Weights of a small GPT-style language model, trained from scratch on English Wikipedia: width 256, LayerNorm before each block.
MLP neurons of a small language model. Each row is named by its layer, matrix (up: input weights) and neuron, and shows model dimensions 48-239. Each number is 500 + 40 x the weight over its row's rms, rounded and kept within 0 to 999. Numbers have three digits each.
Before each neuron's rows, "fires on" lists the tokens most often at its 100 highest values on Wikipedia text that the model never trained on.

fires on: " and", "s", "se"
L4.up389:491479497466496494477525522570506449466461491489541447474528443542439608475500498497457597470506484516441566471508504483508508543535435455541492489444482432476528446537427487474549486511545512473542538515422438532517551510545487426485492488537421524523528447448431445553495524560502472520435486462495445507533522452485487469473545511565514493552592488451521480446515500529516439478488434517495517616529477489485453501504454516498473532509588464484457553496521500537545502623509498454540485566523486494486426573576548464539501481420587498524512557482476546486557483410523463543

fires on: " |"
L4.up806:458487522498482508457468425479468556495549524560426460486539443507460570544579473526479525499578539515460510468514505557508500497503466467486501469532504529577554549475464473590517576547452514432479484523522453460528472496590405537515429554483517513566472506519573472556456565505503493563473560519503530472444529514589425394493476520483480521521585458444544540486496536530484508531526476480521475506531519498459518560514555517558468479471539480508477473518512554527495428465540535505514444510540483457512452457530457537513432536516546569458489490525532479425532576566478481576

fires on: " ", "U", " Vi", " U"
L7.up545:507489515473538472442505474467474517404527507571539498524561494431474516456542453521498453427528535502482467453506536560517514519490521530527417513509510448553481547556464485545517579483559428490493566507481511478535474473481486516466455476486473490494498450547509507450522464553555526529563511458475448499492477512531542474495487500456539533489511509493448544520493418503526473571386477485512541510540444485585519516501445526480477390459514441556602537381542530462427464489543551530508495468458478532494549515509484577495504520544472535491546475549515442491493556533553406491

fires on: "s", "th", "ce", " ", "t"
L5.up745:504517539473434534495517451514559454479434509459474427505475504448466475479544502521607505474516516512531467530504519479540541566521568451433452526560481554443446469496474511569485456578458495603523515506451476500504488491501528608509432480478550500484544491542492505550501503588459589587527548464535458438538529489599478560502522480523583455504517495519469439466472450479558465571407503516518463445514488440465501496521515522508569477517547571494529512492506572461520486552524537515573495487507514484512458484497429519485517547544465493524487514493496472491463504425466498482

fires on: " a", "s", "\n", ".", " Votes", " |"
L7.up300:610504481559483431469529515470498497541477470530458434491460502532446452449444537493500526516476478546470471407514501543488413427453545549497549514556476590513514469589487600501502500495489443518466453510559487496496544498490501471474498514553478524519402558464523504487527444498480403490447547485461562495560495468538493482537462529519405526436492504507501511507471448440514453499485504436500441527544543454487537456497496546491484497537510458539515545543493521530521495533463446484488533482519516461455442518460580555493517517473450468567503508522466500548563487557538521578

fires on: ",", " two", ".", " all", " four", " one"
L4.up943:467564499559565547508474536522498524512526491593512493518483507492437450503475482472442479511527470534471542491484515492454515504520476579477460497549482501462425554469504459500484475494573557552454503513490498508499452463506431510513512479403492493508541522470452549550552461525477436467440576489457562456451511492499419510461461509502571553511506545472446527479456431495515507460581546474511511462499553468494510576512469569523467584527455490528495457498521460479497460469547489444591524443517489478395492544505537528524478445519513506573468487521485415495502541518510497566

fires on: "s", " the", "ing", " Chart"
L5.up210:521501508538531517511509507502479536496474491525446494502455495474481459510463470519532514436537470423491486526482460479495536528464493474401598479592411524537535519556510588490517455457497523534473473510448459459559500501491451442469515484525488455510584553514507469479531491463425427504490502504538458538472470424455579457515484509549502549492552474476446464495494492514497471513436456551477518595451520459496491441542490566444450525531543537463522548482495479521525457520477508504563500529440586456498552473511491452493562557533493486429484509544410447553599548546452466505

fires on: "d", "s", "g", "n", "tsu"
L5.up927:492508554546520489509539505462456524401505545529517447465522418513586503506452610462525491498587545526463438500427527530457524541523414561512551513455534488476557459483507530460495485499492490520408584503436453488474477431505509536471416485563574457551526487467488465527585529429495515541436534540474502479546496562497488443514429522560547546487505548507593445504581456467542506478516475467470544461563535528454567500475438545490492515527493514526513468502477451538474461478480577498629503555529494501438470465445542455482463478528483526477577549536454446514484528443465510563

fires on: " ", "-"
L7.up274:477503454526512514498460465523506508514478532439543547564487475506511471456527541531561507564544465518559491524520507590487457522486501523512519443510507548491509508530503426480478447582566463517456550550473526578559525525467487499504525470435462590493509454510463516484545555572490547426518422526488498496554532458447483531469558519516529509427549514455467481457487498540529493536455559496574487395525526409466455536470470481471409553579423454476499459383483586536487452480532491520448545484544489542519507558518451544462481469489492503524507473534454484510432455523553500489

fires on: " of", "in", "re", "c", " in", "r"
L4.up648:585490519482525487552460458524416482478506536498529479506543498504513417448542591506490513494542496456500501483515492469492511547502467563529518594427508557475500577532481526431487536526430424466503469504519521504588492474454467473474472467540440489567482509507513496487446475496489509507478496500442458488535447517485509504408460455564464547547498520463490507479492486514524502445543553478536578542500470500509537449488468502445532523500527548403547440537495475523547534510492487473426421474585536519532541541414570518596461537491518446480497586447528497366496432487482496483

fires on: "===", " ===", " War", "/", " second", "Track"
L7.up662:525454480463495514509497446459494569527543451502469488475488462523494483515545568497522477558493557509424502515518458566443537384550481557497505442480480520483520533512508481431548525472438481545446511460441506528507420538513452464602537516506491473478483509473534522435540497497473510475516501472530470474513522524424507547482542555400536510390454510464511475463507451575424472458441429509490540428584564496530567520554514445570465499467498512527519488572495493482457497551558437461510551495434509505515508460462495453456465498471561530548458492538482503544531517570491621539

fires on: "re", " most", "o", "ra", "ly", "one"
L5.up554:523523508543497422497442543544421464495493477534474525514440588550466471455503513450505541412544483472480529495544534428473452508457464486551512545470510501525512475486439550457449467558524508448472427495468439531459484493498523533425467522522501534484535478520489533561539516476478480530439499473458503479512540494495462464424447501508554562521544471465479457443501482538555483470498517471538553572505555532483540568568478495531492513566471592529474497514588511444514509477531524533442514528479471446492523486519503446498463498566431516513524442462500503495485499508427465506

fires on: " but", "d", " and", "\n", " born"
L4.up502:466558484474505494487470522498500498537445567446496553420474438480547531545480533560457538485520542467377558528474436486445512509481571490476529496485479532507468473519516489446505470423536439536505567514498504470491517561525445527495523491517515465594524553448472480527520510461494424463483453552523479518526464512544521494484474498507552459447477527427537493477559416477531519433520457576471515516505519485540495483461497477485518520532427599390512513472435534547525575543545492506482462519530563563516527465584563467553484477469531522512397583521471532505426446457488504551

fires on: " ", " a", "'", " A", "g", "l"
L7.up829:520455480528503456487443512509500509457485453490508474480460508441551482586467508504527517499494486468531473414484487509508573537449460576562492431590539532507490503461518488545469488445516521538579451466403491380517528487396473555497529460516466532511479459478523566594518474506459495546443450477431432448540496471369491498545495533497551449524498551474492509469505541518585494509470471447466451438447494449474460424527439525513511464524541578532515523481474540542501538504513479556508468527504456468550531514525456567513532487456510478515469509435561494463527535533465540472

fires on: " ", "e", "s", "ant"
L4.up37:481493576496524530461428453528483448506506494562486485498530522415519485554491480467476497477535511488519539434468510557599474511425544454472459560407503507413564484521455456538418504561467465527549526463467454509481495548486397502497437475496453583474495488511534485542498454461486483515527468461544458475589519485526522565510534510521558485491551480443493474458494390464539393506532493434486511539503415544484424517515493515513454500546433503444440513510514541506533556530531529534611461504569524538499520520601565502497493454484425452448481522488500557468428532525519503524

fires on: "1", "6", "7", "8", "9", "born"
L7.up781:393507483500476514553610479452449503501563492535582481534477487522509514436425490473443532465488493480500442461490462477465523515418458533477479403515500496461489573483519536469499606457455524517433530500530491476477454496559487587484455498510481431504477527491496484525455540535524500513573525480443527554477457453579477434521516516488503546449576455509492419507538430535477488518521501487487483527498593459513517471461480561533466557478533515450520522512494539463487434557531488538477503548584498509515585522452484470497489533428483476525441516496532543517465494469502499449

fires on: " including", ",", " The", " include", "\n", " the"
L4.up926:452553421570472480445472443538428574509505444475537526528465480516478464520494478509513505465595586490491498499461512557544495570456463454477490528558538595499530517456563530465541451508539526506510428508506474554475458507399459484468485449404516522514463530511481475557496424428443497476490557496436544507485484543469522540444512489495546517514392505466566586474534516461487478495491532521497546485407467457547456514480472514499497480542450527495466499579433504492483565531463500527568489445540472540439464513560459528513536456595476436549436478519462527440503548510500499564

fires on: ".", "mar", "am", "a", "e", " |"
L7.up426:448561538555503567516466453538442544415540463486574557496511481518504468464449458454519525496517499574565598495504462485496551522519435522473488538497504521505482501502438463489507520520471493494522492441514460446445528520453564453498461526491527483506411457528545476512453556458517499513495451503518566395424456499507479429451491503512620523535522428547572481488424451501498481519456586496541570526560543478484516494462504502522451449474433474524485505448504522549537476493528517481471518528507516550511493586515493484571461473567509471462484501426477522514509524562516535541

fires on: " O", " U", "O", " I", "U"
L7.up490:476450434485500472501553490475479585565521467467477579558512510494480459508516513510558514418485480589482521485461499460555401556485512522448470545476497517596572498510492493499519460486589546609467506510558492542488509486503495538377503530493497525515521531502495525504509461562493548509460487430491485472497577490511515492476484551517515523510539473476478626537536439506542525546504503547533472473519480545508457506500478438540488499469458497530481421498513508454557445441527515482477519507462448494501560427482479538492459493474539412580533463501540501482518442471569504421

fires on: " |", " ", "th", ":"
L7.up797:478378523524475509405479486481510477500516490504457472554421533494548480536592543480527493488577541525533553454459471511536497459481465454486547499560474522598535545530518490510400518471510498567521481483401469496617439474536504500450547489434486550521449487559502449473476494564526544517502458512467498547474439445455466430456508503515529546514483550445526497526454462500513525496553424485481509604473522557454508460518525465537532482460465536436461519504460431510495515521482501528438555498481523477483502553540564476488478508488521502526475487499504511517560623530448446508

fires on: "i", "a", " and", "-", "y"
L4.up347:476486525425506450529463496598434479536504484529528539485538521499516541537490514532503478469426550475518515557489514488550550534453539460513500459523507495524465426441507480558464496511525506596466461469521415514523504446453510507569513528513436479472522490476519505531395497479408485513497490506560568536452535514476508499441461461521497495499532489462460535441478537514498532439530406514479511479423528516457540463448617543465492551470516521482504579557545515463513487528554470577563517487458515508515450465490521411467543495472605538481465533525447439443536438500527435515

fires on: "e", "a", "ia", "ie", "i"
L4.up736:499480545471505512455513466486518438477427483554508480526541495507474488510440554431497511501480476511470466494422508528549538469471495492483560484467493477561449498552488457536451501544515461547529448509525497499555500486533485463514488484515463442519552520504521522498511460460455464519472428490466526485496500512507522484575474543513575498438508518513619399542499517581515511451461465524516529477530491485485514468493585485492458442411485463431476539529554567460490567562468476552519565517508442456536447418581586484475561505568532506464444544521516491505428485586503531555

fires on: " of", " (", " |", " "
L5.up872:518478503497431497488441489562530485553526474527537536442455493425526498493513568455567516478541498509530575455459527492503462510554507464454479470566493507528565566540526511478397480542465517513539503527495548477468466525499486482492486486494526537493477494553467493492461535497470503545516494501485482566538503431457418540425486530535441578512515570568452466601450404545527575490531508581486530452502518507528479526500506536455442448409500530507498507469534438534501496495426506481439582552502533475495508527460538515551500528565491468525501496561428532530480446529504414498

fires on: " "
L7.up752:488472496531515410512504546533457429477506550519473448513523510504496514524471503516479516445420507497486503480487568547529481413456500541515485553526479506550513482485491458531521481576534505473503534485456487495480560483486438547447546550457481603523477474506553477576501496534447455514484545511525471563545460565480519513388580538463519526505471574490553585464516473510515468488526495445495520447535455450532479564497505534488468439516450533548482512453448458499423570524536550426544443492475449604590561537622458510540470487445477507517496521447443495448449453534545501507

fires on: ".", " |", "|", ":", " the"
L7.up730:564523486557485507484455485549479560464513417543450500513453489514503442533517482490462452464511520518477601412485569546480426551437519521480488428524525554447497471466402445518491602491534519451509433458527490527478485485451500451526405548507554508502485484451515513531535477511449474571439502472504538492470487506502434447485456554500516437499548459522524492562500488507452517505536546460507500540529509515513415528503521474456524440477563480524505537488520534491510505508508464502543432501519505569501489472535576502521524508534484476525457597548529465509475584533522458506

fires on: " ", " \"", "\"", "di", " con"
L4.up302:500488473442486509533414541431511543468545508451444495558534468467468598506540442502457514447598524473516493467483456499474487452417466533552506546583434544452504508499509560436535495474505489439468538569534402530509435491601473572437470518547499532504526537571511523531555532503483532426461514541539487467464466575454513542466553507538541479484518545581474603461493498529524503439522518460552518500523492481480405460507504498442480559425572438480480477519501514426474515462525526516504444546441422519546505556545518531459561531509503415499454465503450464477517539438473494564

fires on: " by", " of", " –", "e"
L7.up357:500480499481493551490435510566478517518476475478506545472460537537431518426543499520466515422517504504529505429530465548535439503449493459547488471494461499504463528513598470538518535485452568496507477482522493517569515483525500535514527587572480518483525398438595369467390435434478476468563512486461550488479494458441492469525496443477521514528505451496474521523494568516504466456509546528444548490513452541507465535466479501404491573497489497513449490554478511486472475578508429474492557476494521482519508553524555504470486477507559525425487428457546472474483517571512471505

fires on: "2", "3", "1", "4", "th", "s"
L7.up65:498494531487461494456477498425434536506460477469516467511417478461546465444526472535498528477553505504512542504436549507542518520401514463472484476494522526501506502532502508518544510511444511560505561469482499531527523454565576512490428520499561493542572544527490541504487588559457612573559497494455443530427472476575470522518519478537510462514429440462509424519435447520538495534474434462546469500464494512454506443506524494473503488506498460491546477455420548531500552416487501474450387560501501484527516511449558485551469476558559491538519544546512477462514524463427494470

fires on: " ", "ul", "al", "il", "l", "it"
L7.up823:480437501567473532445437512546476492482568505509524403587506523494493550556511495481508481511455536506512527425443577570482473521536460504532482501493455468495560476471516468542460517478406430517505475527567425438416516506508374520488512461546460517518542443528490593432487482525487504514465509470517466449527478509551490567553488532531501415521500536561444504486555523574538550517510491499517472441451500542477513423559492503495535486525487445475591529516450560496429543477482558471562460551526474524525486501496574506454485422499448428487521521413473462510515517494527393518

fires on: "1", " at", "val", " to", " ", "2"
L4.up955:502449518536484580444451490485482470525470509539504536504459514465569554486488478488401498459452561524522517508484498498574534494507480507500544507531477463483573475524514565514518487470487498525581516530446526499582514410498510514465437414461429487564581495455546500443528462514483615515535425470486493567464451452552484486503520505496406480489518431494472586487419515502578472588487487466483490491430494477510517512502639436497459517541491510489560502486524513471476452453539578497489462504531488529443459488450480513470482476531504582469482507474522575513489507458496450508

fires on: ".", "e", " of", " life", " in"
L5.up148:521491481473487554480453497508413455532475516437476498533487466474437512539459481506533504467508464507506529510433442511493407494465393520480498519503510485449559581507474507423546504520471464498551430505479416572546526537506501594542417492524493483478466527479562496451438591505497521497520479542475571499546510503487463480502562499504580555542530472501480522502510496502423555446526474501503519506485529531460489466528537475517593533547463469554513494429529528504555541521461532493533492465426501532498494507513437513450462492459542567389415502462566499396510508489489575542

fires on: " ", " re", " \"", " de", " un"
L4.up512:545481472536497473524489500533547521501498501496459527532543468496552497537574459477491576509495440545475468597452560515437424493441517577548535536517516476488518447440518495514561465463556512509470515515517558436584521486560512523538495555405500451481533453550490515533520528500469560514512473474489519481448499537511587538478562498553500507449521499503473487481481492440508433450501478506549539441515507464482453534514456560472443555498480506606510550486486529448497493475547474489512537461537503450493541502491468519412540534527423419589518499517463482484477513424461528551

fires on: " and", " ±%"
L5.up547:539487475547500475439476495513511497505540532483544495496491516434479502480518427525449507544453516517519503503472510439530521500487505605451504484476463473520584477464478482507480502512579419549408511500451458470391543522466491492479503498579463496546476477512470463527483479536511490469485511519470551555433494482552578466478487563543528470554421539516560470504506435501542476465522480479530500526519551468494465475459492546465514553484467479502470531502462534557439496553508496435487449502592482455522567469521527572616499461468632508496457448466538487411547515414532454544

fires on: "-", " un", ".", " that", "ra", "re"
L4.up691:472588467474511479564436464484467502427431510518430451458516496491480502472572526517506450510547506552510451457538483392381519542515527544575528546526515476538500473445510504476540485502529471518547446534444468495412520538522453518516475492512506501515472509509498648510460505502487471493478495509479525533536507478488489419481520535455537552390500509475510504501469507465542524548481497498515535534476521494535411535536588485471479530452487487545539527469487546488493524465497504514514524524471520433501500640514513496479545482430432540523452513517507542463498561486465521466

fires on: ",", " and", ")"
L5.up634:497519504550473460513506459499473480480529544432514527570530535388527484468564523507436479463545611496486496542440499530496482536536567496516508471475479480408477480475548541441493528540501452541482492578512469471477472628544502490457531531490510474489480527455590474505424494428564466467430547499501508552506534503556476468422517550475461567537488494444538500417469513451515457546507527524537484471490489545500497491475477608484490543526476468485508549508474475561504490503433466578486505474537423473529464512425570540536486446436528492509430473481475505447524496487434477536

fires on: ",", " October", " December", " April"
L7.up341:509480446495438496599468478507437514502511548481480509504509479540543493533492519531431467589452513496514456425524497457505475478535422520513433439490462579496482473502550529495492450453515498563530545481509579539475473522547427491479436496510504517491440435422512469528528473511513508426471447608528529510546578431499512576473500491519543530508539521526542481519533517497502505548465568468481527495491482449500519530558509489573487511472548490524486504514424435518541543531500513487573559532447490517491496528440431517603495559436477458476556511539457509422461555515424456521

fires on: " |", "gg", " at", " and", "ul", "er"
L7.up669:487420522482464450566516485491515476499508528434464406532482482523505470454453495529496483560630543519509512550485569432555447445501506467596457455520470476489561437484553524442520513538440472509510481489470507489531484547520540507476463463537569441414532471552521541488479453483499533524546444551476503533492525475436436502504455533561542509500520564530499462461461554481562479518506456505479487545523509443504514499511543545495477523531497529484526486434531458516528509447573563427521549504515487498436637510506450504505477438475539469436479478501402534547521451451515427448

fires on: "s", "er", "is", "der", "ch", "ter"
L5.up394:551452482455502505425522554458497524539457536554453442424491489603453437515453489483504514549508543591494508509485545531509491604498448454486537461520482504470465513430509480578504475577469414530510550496525503521452496567517511531551530433441491485524474474448439551503511451501480473475504541528462443525471502450504549558531426490507502553471547535444536472463529453496465550476484582466518457511410482554531521545503508494575546463557459493530508490513490529479467525509464511468492567505515477495564526541525544493567503426462524533469477508511483464444491428571550485546

fires on: " at", " to", " in", " under", " near", "."
L7.up550:434550474454522481518515519466469449511469527555518480541470487534581573570524462506457574530444448553530480476452524480512472527494538455465455550558599537531590509494399540525564489532425500453507421499473568527520513545507501517485508460499482422540530481496475532508498448545480559486572436495529482515587401463506487502456407528496454461489426467516511533427485480530579533478470509548453492452539489524522485517540506516473473504485449503442479562479472467535471522451447468521496487491475438485523509492489463470506504448568479476540483557492519581524469555487480520522

fires on: ",", "s", " "
L5.up340:486473498555492486469489508506521605460501505494513555561443510453467479528533481570519408438535530485577560542441479600517477492535514526460508469508555448466472507482571596472507534539510500548486482521456468532457473485491454523544535517446499425502485480501487509535564492508466562380501557482467546518479509510518458556515502525498502506523485537497449515473495463444571489522532486543480481464401467545487535532492490496515502580481489474479491434535509521463547518455481496454602515456511372533490452554498467581539515462487552512546478553539456499425552504501419446505

fires on: " "
L5.up311:535507481500516451527563425489509458485496551507506488459509552425528529552506494480487536441523496494497487469487538506497480427454511530500502539477494468513520428592507405488465481444537461468460540490488507473511505517491426484512440464520478481473490490457556467579478537465481486484492585494569487558500522533540536535516501514484457492405575522477471553523530453536565515545527596481493541543478497491420502524489423561475469465428467529547492440409511573577495538559521525479468486529470465557504467497567499514477435499509502478506450466520462513506413518506504566539

fires on: " and", ",", " which"
L5.up997:519512487553466461532576501523484502521506550493516512455522501555535578403598605539476537441469591458436463529463504465559518508545557520526505483549476489490581453466476465484511482487481436445549476462464492438450468519521530497456502534578499546531526412476521441496522534494452522455458486471464529500487470532518484501404432534513484472481382480464506498459553447510532473499450529486515506497514526484451515429441501528468487552506504482532469484439460506486524498489497547524492522482489507553500551516488511568480497458537515532453498540473532514492547471423428530511

fires on: "6", "source", "8", "e", "ie"
L4.up1020:433537490527467496527504487521506499528542473524441517498558549439513447503484489472519561506438521450442545540516482460504547524483521565488494506476507532467496532504454574494474441496496565516529465508461559558493486505430516523562514490541464459488509528533535533506462628542494387414541528425480461516553449485447399522541531512482496458472573437482452501525523523587506516537502442429422548546460528528502532494562490526507484498450477488450497456489556465559417456520508469505472533510484479563516556536557538509540458521460514483485473529481506523510496430451496548563

fires on: "er", "or", "in", "\n"
L5.up929:566564571499491442507470536472481571525532463520505484528498460540475436536538494545479501469455497491496556486537573493507450486439414479480456443508454508520466499517517545444495515499496484538556512510547456514566460508458487498516489505449465494469431520554494478487407465547509471500528501479567427539451546501468414469406442424507473474526548492524452551450540558509530528377494507442497493521498479520394495494550555520486482568487508516466557532522529423512547530487511493485528604477537514520453577484507462535446493577562517439542489510539548509458581541576520433513

fires on: "s", " ", "0", ".", "is", " Website"
L4.up805:574546501493470503541487446506578474461481540521454467514535535585531495519508516463555452461514549556587444447544527526522542426519561523478474532482407498580472484487487498433497563515554482559499482578539486561517541602506593493504517502526541520517482543489518410494532474536530513526501509411472479499534486562471506530449482491517502489521526511475498529522383486445478529563496447516523438479543485501507540486496510599518499468458436451511532455529433430471596462520472564487502436514453544544592525515479530473495500504477519557490478529470554433544557418471549541537

fires on: " "
L5.up460:492483479574564455530544476488448511523521540454555461444508561485498561505494561563516480511434500463508532503462514507519497427482527486527478470590514564514493467519482440514484494580556447524492499529479514491523517450434509501502508528554539563460475388445505495471518442554509475447469578524461434494497517486456534491451511456497486471514475503458463495496491495552589454522481518537505460506501458455523422542513563594463495457491441566412488546448520609529423520540480524461436476541527516520510459536575533520491474561407594511452529479493468470416498503492452462468

fires on: " to", " of", " can", "al", " is", " from"
L5.up523:567422479444368478541453500492513497541560498510506516534459447496530526423477485575525477511493484534425514490562462426431480593459526528571534514468520471448534570532454518500474539496496496549520510517472508492556423459487433469529466482487506525465493487528505511498471482492504521430442509503529593475499486464504410508478444518524560507517572501556477565534473553554482504497533529576439500461566551511485536491569504469552513515467454477444528414538474546518531516504478458474500527475497473461440506534489515487502481481485420426543467410503549520500481498498465493503

fires on: "s", " ", "0", " Year", "year", " years"
L4.up868:535499479539545534521433543516453495489505497504453608432413530515413430534484517490530485524486481459522477529552392452537525498516485486472556458456517491496462455445512539520444517572530478554507520521531435493467427543527505520517492527501487571477553475423482525471538404480447514550518512421540462477554512505527557496498531570538419497478554486515513489558477437528412538551556484483510488559479528497531450564551509463441487475532470501489529495462541458487497499507579513576524510482506505518475522493499533527477546501457435468510530507521508505433500496488498506535

fires on: " in", " on", " of", " to", "'"
L7.up869:548544496466454541510462502484455569458604489509515510483487507474543540478489505513490549516516524495525443493508465440483517426476513405486473579505551461507468546544518552423491477540466497510520456539460484508550474504532491506506502429570439522534425479520486517492470473531482488466503484533535534483545434563507499611490443447533487470494532493496498520482421482483497522462479449493477550395533471514528509492558518422482531500431479498471447479465495416543608565448477434549466510532506546457455598533517506507438500456537463498468482522436477536525576519505494568480

fires on: ",", " and", ".", "y", "O"
L4.up983:524522484473508499505510463525428520490462513498461515498507466540543509445452539457437541517427482516561560468493489475539551493508495513559468479457514468480520422455532506537513498537600475572562475531534500564455501490509495491497476457493470466448429483461456477508471624475471532441465503539510454513531520533494439476518466503532467458503477577476425491483485498534471505580513544466549552486530522589434571519470522489505465439508477517529534472548525533475503541444476526468648513522523526507507436473514473517477489534459514545469396467487553494533478499560475413560

fires on: "s", "en", "i", "er", "r"
L7.up896:534498555493484488505478448597492511518492507506451438543515480605488467447561435558534505423490500526549502463492550497453489497468418467525497518500566469550484492498577456471481516530514513483489485473485466533536492525441532542505531496451489483517460475538450458468563468506505596494503562394499533470524544517544536520548455496552451559464526458430485576392509494507495527494470534465455499504529510539471469492536539538582480525509509452505499524439515410466416515483476548541476553504524482483526498389550461491437516515496539527552543518510530473476435496547526406510

fires on: "mp", "o", "n", "st", "a", "to"
L5.up295:501508528483448550547486470486509436460448524502500501507538457574527532488500484501583412387462517468512455490527585490515426496468548484527530494522472460516544518438564484504485460431472533531513425556515489451547467476518490549522508563473437504536415507529510514588536520437490480488545474523411554559517487506489511476505436508592540533492476489454572573550542526532521504484533506508479515485536489458450528543474472516486535555529465425493548459511462519472477465414505450563496512534535472427445532495506617399510540468484550495397518517557466513517498502456461486518

fires on: " ", "\n", " ("
L7.up854:504503538485444499530524517525454559584459453396529507572416484508482446507499489601540504463465540526506497457557525478460501507525451496472559434522539522560513558501508556457482508496510477498546524491504544515537536443410562479546514512483513553483485518544476494484512469434464542529477442527488518468518443409414516548517528515529517544451481538414431470526534514492501472487513409538443497500524495448478486520428533569461420514486490514429519506466547549483534518422523523465540552503469517497479552486485389526499489503522607500495524498496525492521501555500446458514

fires on: " and", " the", "s", " his"
L5.up396:574501464538447488480516442502475430461475477504503506386510536491515481488402533406620464478495493489466461519543478570527470492508563519455487456465429489523492487538473489554522550508494506502517491464536479453519516587503466492498509516467506534469597458494500543502509551504472505500475509495537513498499590477469507545498481488537501498510498516426438432565545440539544486458460468499524502550503482576567463542512528525501545451487498482461540500428531495516453543531528509496539481555534568467517511535531415473404518483512532510495466471547516514505513510531478423524

fires on: "ra", "re", "On", " on", "tra", " there"
L5.up513:463477474490549466485474530501362584504533533536474510505461579500454513524549475485505525505511456501512499470463502491519519569477495527586538455484571490512459503527434515470417467536449491444541533491474563613483484531511457480478401553505468470539464483509483438443597519577519536523488487515442538456444549481489448506462472523517501554478529508550496473471484503475524487515488597509520500554544470544515479428466486571569515495453518484496474477483590511504539524497507509550474515411587513454500508579511506466464461501573484512461456496377493541488561521461511463504

fires on: " |", " including"
L7.up959:561513513521513456499458452515478497481511392527518563463480497469526490512435447481462471470493569470447557495492505468474556520512455468422532566508512509448552506496529492465487542449499425436430539514571546463504443519434515558492447430516516489483436509462542476501476604497531500559487495501509585506429519520513491460490508529577497558399548514473510526484473528517445507493462525482494480524502460474510394529538508580482488478520573557453518460511473529449537518512463489457593443486507569523447452449618486496457494531509480523480495530536524488456532553536473457518

fires on: "us", "as", "a", "s", "is", "n"
L5.up434:497516551542436584469476497519471520474492560485515480459535523516483486572499508476479535431480430458594505561529507574460526559461488493434528471544506456572481541442583459476447516502502419524496512426529455455494541505467441483440496503482515422505489506526558549470470536472459444492503456441418440580504465514497496537460495555535483510446512538562578471581459513483531513440519535487510486499466404470489514546530475508566504511489555517465568518548526509520504488503464536488433460479505515385471490517529485509537545429539601489438499441569514529505474459523502530525

fires on: "d", "l", "s", "r", "br"
L5.up974:500481493455488500482487442490562595462518493572497454505469491528514498559465537444472518496434448501559489482522519473481505568486447539453426527500483513442528577492481526439587555492453507474564522475457475498521504476525516522491467461526482513478495520485537503508493454499547480561489471547420450545526512526487499458494489528456514614537451428492527451492487460473482529484542493527507465404491479556565510418570495508530490490474466509491480460452448493438451492504507476490592492549550512502499515568490467473489463480575445436463544517475455469489469507450507502561

fires on: "U", "|", " U", "able"
L5.up707:475460531416589435550530406514513499452532464521549596528509608508533488512522462493503534556446528597527512519472512496568482425521495466491546537518486501558552455506503507474482522522534492530520533543471545499530394486523477513525420495544481493499532497494489446495460512580521528464486497504435500480445477551476496456493543542462451512516474443511475560541433457475498432518467520534541496469462476512519539497547488502476443482563493503529523557483479565493431514563517574430468473489501479447425462464475423516515497520529507462527426507414526483538496496457550467445